Part of a small language model's weights: MLP 768 ReLU.
MLP neurons of a small language model. Each row is named by its layer, matrix (up: input weights) and neuron, and shows model dimensions 64-191. Each number is 200 + 40 x the weight over its row's rms, rounded and kept within 0 to 999.
Before each neuron's rows, "fires in" lists the words (lower case) most often at its 100 highest values on Wikipedia text that the model never trained on. A number after a token or word is its count.

fires in: "at" 76, "of" 8, "near" 6, "along" 5
L4.up519,243,211,206,144,184,190,179,206,198,208,307,187,170,186,190,233,238,147,203,186,285,93,222,235,168,221,234,166,197,261,210,269,149,183,193,142,151,191,226,178,175,231,197,291,306,266,163,218,212,227,162,255,175,214,175,193,188,191,177,238,282,282,196,181,158,242,205,165,129,243,159,142,227,157,207,204,205,141,85,100,173,332,205,151,183,229,219,217,207,233,200,133,209,179,204,242,201,242,179,238,199,225,157,219,183,209,197,264,231,252,199,236,178,211,169,162,91,176,271,251,211,213,202,220,211,249,194,196

fires in: "from" 19, "of" 15, "to" 12, "gresham" 8, "caledon" 5, "archibald" 4
L3.up724,182,180,212,217,198,239,219,207,146,190,210,145,176,175,193,271,222,218,203,220,249,243,110,154,204,165,173,226,173,282,316,165,199,257,185,217,144,175,189,196,240,174,215,234,254,197,159,194,186,187,130,244,146,165,158,250,184,186,199,258,175,194,243,255,134,133,232,201,188,303,227,221,124,252,180,248,170,176,255,225,122,261,253,238,214,209,216,240,238,322,198,184,153,233,178,112,127,234,203,213,199,141,244,266,190,205,203,175,151,190,245,213,208,169,146,169,164,211,171,175,222,224,217,296,211,184,190,187

fires in: "for" 35, "after" 35, "during" 15, "before" 12
L3.up233,300,198,159,236,227,224,198,176,191,149,250,203,178,178,161,160,272,140,174,173,230,206,154,215,167,160,233,240,156,220,157,275,151,167,155,267,225,156,172,157,188,186,200,175,251,150,198,111,222,225,210,189,207,155,234,141,166,195,220,224,275,161,168,222,171,186,293,193,224,156,197,107,148,202,240,146,170,241,223,212,180,155,246,203,175,249,165,191,183,198,202,187,221,236,288,225,168,207,199,172,247,211,132,249,207,187,244,259,180,252,270,195,240,246,216,146,164,167,143,248,221,159,260,246,189,234,171,184

fires in: "the" 19, "by" 11, "of" 8, "to" 7, "from" 6
L4.up676,181,266,195,214,226,133,94,199,151,222,204,164,192,183,85,186,203,228,162,216,244,253,144,199,199,285,174,198,180,227,265,179,148,148,211,227,219,231,249,250,191,236,243,265,230,215,194,274,148,182,174,168,158,146,135,221,113,229,202,265,231,219,166,235,121,223,246,204,202,181,187,228,156,157,169,294,203,175,278,194,229,261,196,190,217,197,204,183,223,172,208,180,236,180,232,203,222,225,252,222,259,209,172,231,217,165,172,140,227,193,122,253,199,189,201,155,136,191,185,166,230,206,270,92,271,215,190,170

fires in: "of" 100
L4.up118,212,230,230,199,205,238,205,222,169,125,197,197,171,199,199,171,299,159,195,181,258,160,227,181,224,251,213,184,182,172,225,188,229,184,260,218,166,174,157,207,260,205,199,236,306,219,197,221,114,196,149,297,90,272,148,283,215,172,174,217,207,140,232,230,149,196,200,158,115,255,177,184,142,172,182,196,168,186,133,167,142,250,217,201,216,238,113,214,254,262,172,193,168,251,258,204,208,162,234,246,106,187,212,198,227,179,236,241,190,170,160,260,181,199,173,209,106,162,188,238,209,215,230,234,169,244,227,188

fires in: "of" 98
L4.up153,301,160,196,240,217,175,193,181,156,102,191,196,198,222,138,197,240,229,181,169,245,160,192,224,173,253,246,240,116,153,183,178,217,280,231,246,195,152,139,219,159,190,224,190,218,187,189,160,147,220,293,246,184,209,154,311,171,192,215,208,227,218,179,187,200,202,201,114,146,244,214,209,81,185,220,156,192,257,189,179,180,211,143,135,263,202,161,191,233,235,175,202,203,191,204,215,167,209,204,250,181,211,257,180,218,205,211,189,144,252,218,215,190,238,118,149,130,202,204,269,186,225,185,216,199,203,195,223

fires in: "by" 29, "to" 17, "from" 13, "at" 9, "following" 8, "into" 8
L4.up251,266,250,152,165,213,224,181,269,176,181,225,200,64,205,184,182,260,44,196,135,227,161,198,243,225,226,159,206,145,152,215,232,170,157,199,193,182,200,252,200,233,221,226,256,270,207,171,198,172,242,136,212,172,233,262,233,201,216,175,215,186,220,173,215,190,198,238,195,168,165,187,196,152,235,209,194,171,189,146,160,150,233,240,208,245,213,227,239,235,212,195,195,187,242,314,224,235,229,193,176,213,196,153,262,206,137,233,228,207,175,239,214,156,216,233,222,150,208,231,208,291,124,198,192,142,216,199,218

fires in: "of" 71
L3.up150,209,165,195,219,241,165,124,163,197,123,245,204,215,162,207,240,194,235,158,246,232,177,157,251,192,202,240,193,230,237,301,252,120,296,122,266,178,238,223,175,171,203,215,234,224,234,222,144,204,222,265,147,191,186,132,122,201,155,180,154,163,222,205,171,195,149,250,160,188,223,236,209,101,208,167,134,211,253,211,106,210,182,156,163,242,197,217,200,260,186,166,213,100,229,202,165,192,229,218,248,191,210,174,310,198,200,227,180,137,187,203,217,190,227,235,197,167,203,205,221,214,206,212,237,234,215,240,227

fires in: "his" 45, "their" 32, "not" 7, "her" 6
L3.up417,208,200,229,210,209,175,196,264,234,216,199,263,216,136,164,183,247,140,251,195,257,181,181,240,135,160,205,199,203,127,246,172,197,198,227,179,190,175,103,239,253,210,243,156,194,148,128,215,236,182,234,164,159,180,252,168,87,232,212,231,230,172,253,129,169,267,175,256,226,176,177,209,154,243,198,263,201,186,272,195,158,284,270,244,249,283,218,173,190,230,185,209,214,235,177,146,174,244,234,204,188,184,186,209,228,182,179,165,216,172,220,256,241,215,122,214,139,155,210,221,212,139,207,250,206,195,235,206

fires in: "their" 25, "same" 23, "its" 18, "own" 14, "his" 5, "initial" 4
L4.up161,245,257,206,177,227,155,245,237,150,188,210,229,212,190,196,134,264,143,237,164,223,178,233,242,160,185,201,207,205,193,297,246,202,235,222,224,147,165,169,201,223,292,261,216,170,200,193,203,209,212,216,197,131,158,205,210,181,223,196,197,175,221,233,241,215,202,229,255,246,215,147,137,170,283,212,161,151,245,195,213,186,216,221,163,144,272,220,208,213,219,165,117,184,343,262,124,177,212,203,200,181,210,152,254,241,214,142,192,242,165,253,287,198,259,201,173,159,161,265,177,258,135,247,242,214,201,207,152

fires in: "her" 49, "his" 39, "o" 4
L5.up67,257,164,167,141,262,258,148,195,171,202,199,180,165,151,174,192,193,123,279,196,203,164,212,202,205,174,170,186,182,164,262,200,167,218,191,207,198,189,190,177,215,188,198,158,166,210,200,339,251,142,169,222,156,187,303,139,181,197,195,183,160,164,252,103,178,219,315,219,222,161,150,220,201,229,168,252,216,152,213,198,174,191,305,240,193,242,179,212,183,215,199,202,191,248,271,168,190,150,206,187,189,228,156,170,257,214,247,259,188,196,203,260,210,206,239,140,144,257,242,244,209,177,282,232,241,170,187,205

fires in: "for" 74, "or" 12, "may" 5
L3.up510,170,148,169,196,204,167,145,224,215,186,200,223,133,226,210,227,257,161,229,208,273,161,238,275,189,172,201,307,200,173,206,217,114,243,204,220,185,213,128,234,259,184,210,250,263,217,211,175,167,265,240,247,186,172,232,178,171,205,140,224,237,202,221,176,117,133,199,179,180,249,250,123,177,199,189,233,208,259,301,217,109,288,175,245,164,210,243,199,290,166,186,165,216,208,266,207,135,190,232,223,218,174,222,239,201,199,231,185,214,153,199,179,170,230,181,200,216,194,135,176,193,181,177,195,174,150,182,168

fires in: "of" 77
L3.up441,186,216,181,225,235,168,198,195,163,82,207,208,139,214,166,228,281,200,178,204,223,129,224,184,247,198,219,222,161,163,212,195,189,234,239,232,223,207,192,217,210,251,159,232,229,229,189,214,196,261,159,198,148,177,186,222,180,192,232,171,211,152,237,254,140,137,174,119,164,246,227,240,103,95,230,149,149,214,171,217,176,242,177,104,272,221,153,220,214,206,188,191,177,189,278,256,224,243,200,221,240,206,175,158,169,176,260,203,162,253,244,203,220,321,173,267,125,203,203,267,149,212,201,256,208,220,230,155

fires in: "after" 35, "before" 14, "of" 10, "forbes" 8, "although" 7, "when" 7
L3.up448,252,137,160,167,242,209,195,225,179,167,270,236,165,164,228,193,224,240,215,212,245,136,209,165,164,243,225,189,181,177,201,201,150,251,209,219,167,174,185,197,247,167,222,183,350,160,185,130,201,247,172,234,206,144,180,184,106,207,231,192,184,216,186,199,164,180,174,115,179,220,181,149,174,188,276,237,153,247,150,198,147,170,196,186,195,199,226,119,164,201,110,213,153,238,338,166,254,156,218,195,233,307,236,204,175,189,183,237,208,264,286,199,240,258,213,225,155,189,176,203,136,201,225,272,186,192,173,229

fires in: "of" 63, "compilation" 5, "on" 4
L4.up102,198,129,171,214,200,214,167,176,177,195,189,214,229,156,211,156,232,257,211,252,266,155,138,159,255,217,231,205,134,203,223,166,167,285,227,306,154,149,171,227,257,177,217,216,288,246,164,240,180,249,236,243,179,147,226,131,146,162,184,227,185,265,278,243,178,162,186,201,149,265,200,242,163,231,178,273,182,191,147,155,135,153,199,202,154,213,143,240,265,220,142,174,186,202,199,220,132,209,210,186,256,240,229,200,156,180,220,177,155,197,218,237,199,233,118,185,215,167,205,279,168,311,172,275,193,176,153,215

fires in: "of" 80, "for" 5
L4.up544,180,176,212,214,271,119,98,142,224,153,173,170,183,189,165,252,173,278,204,255,269,211,99,174,185,224,158,211,131,241,289,206,139,208,185,297,222,142,288,198,221,198,216,267,213,225,195,219,161,218,266,242,139,188,190,166,191,174,135,234,198,151,274,201,161,174,172,167,173,227,197,227,120,217,176,180,187,204,226,176,189,194,212,186,212,219,218,219,267,198,184,209,190,220,180,218,157,194,208,249,242,205,243,263,185,206,273,188,185,190,246,262,227,172,199,160,197,205,233,165,175,275,212,184,243,156,209,161

fires in: "to" 29, "a" 25, "her" 19, "not" 12, "his" 10
L4.up32,179,132,271,178,230,264,192,252,146,232,165,211,206,189,181,204,303,98,226,202,203,214,173,192,169,227,200,190,214,240,252,248,178,174,189,208,220,246,276,188,254,244,240,151,191,172,166,196,168,158,260,175,192,216,232,104,200,241,273,154,195,171,249,182,195,227,200,212,219,227,196,222,178,275,172,219,91,205,150,153,242,191,230,234,107,290,141,217,243,224,154,174,203,313,231,167,188,227,247,219,179,167,223,218,242,185,226,189,210,158,279,203,225,202,170,171,168,152,217,270,223,187,229,223,194,156,218,181

fires in: "his" 33, "the" 29, "her" 10, "their" 9
L3.up23,227,214,202,147,250,214,114,211,182,139,212,150,162,191,141,212,228,171,211,253,223,187,145,228,145,258,224,195,179,185,199,242,153,228,140,201,153,177,126,208,193,203,321,192,170,226,174,207,206,157,229,215,123,194,142,179,183,186,281,245,253,177,197,143,177,188,244,203,243,176,122,201,116,243,210,206,201,186,217,192,200,204,158,226,224,241,249,179,196,258,192,228,167,260,211,151,169,187,209,209,108,202,228,271,225,210,230,164,117,156,227,173,213,174,183,161,146,242,313,195,228,222,247,206,192,206,271,175

fires in: "for" 24, "to" 14, "on" 13, "as" 9, "like" 8, "in" 7
L5.up355,185,287,203,104,167,216,139,182,206,155,249,226,198,193,165,142,231,185,226,203,195,129,194,228,255,186,214,179,109,173,171,209,133,194,149,171,217,164,232,261,283,226,183,234,265,216,141,246,208,208,189,223,209,247,202,231,175,268,182,157,313,174,216,237,83,261,153,168,180,227,196,145,132,154,233,281,187,229,113,208,167,193,246,189,227,231,180,161,193,244,163,155,209,196,260,183,204,287,274,184,199,213,192,260,201,147,199,259,170,188,266,248,224,203,155,199,235,221,225,206,220,205,236,150,223,213,216,106

fires in: "of" 51, "from" 4
L4.up194,167,147,137,225,211,186,168,229,274,117,201,188,239,192,189,170,178,233,203,219,229,217,185,212,215,191,163,245,158,223,286,227,208,239,183,236,198,152,184,211,210,197,224,209,180,243,175,213,186,276,190,217,152,255,159,263,205,200,227,252,207,217,207,160,182,176,295,260,141,254,180,215,176,160,222,168,197,205,153,173,171,200,264,209,202,209,227,154,235,264,146,157,198,198,205,175,224,146,246,260,236,195,257,216,190,201,200,174,149,203,227,176,228,198,208,135,118,220,193,190,171,275,273,189,208,164,175,206

fires in: "at" 69, "as" 9
L3.up536,219,241,170,76,198,148,190,194,167,206,267,164,129,172,174,235,253,117,267,199,267,103,223,220,232,224,117,208,236,138,195,212,215,204,202,185,219,229,184,256,180,246,223,249,233,268,156,167,203,224,202,263,200,206,267,230,195,195,166,153,242,204,225,177,158,229,165,132,185,309,209,273,177,145,238,197,185,201,112,210,211,269,215,167,238,170,216,240,225,252,173,192,190,230,196,209,195,188,195,252,171,204,169,155,256,143,230,168,153,217,213,226,198,228,160,244,148,226,255,237,195,220,186,206,269,175,262,219

fires in: "before" 28, "until" 15, "since" 13, "during" 13, "by" 8, "after" 5
L3.up166,275,162,182,206,193,219,103,150,236,152,286,221,140,179,211,217,172,197,153,207,179,244,108,222,180,241,187,199,95,247,193,206,184,211,145,271,213,149,195,239,172,241,247,204,209,192,148,221,229,226,141,216,173,192,231,246,139,172,278,224,218,193,172,181,202,165,253,180,155,178,236,126,98,185,217,190,253,216,177,133,195,184,232,145,217,199,250,211,175,195,142,237,219,250,356,207,197,201,206,199,206,230,146,298,232,236,249,283,196,205,216,176,221,198,242,177,106,209,184,236,223,193,213,187,150,213,188,223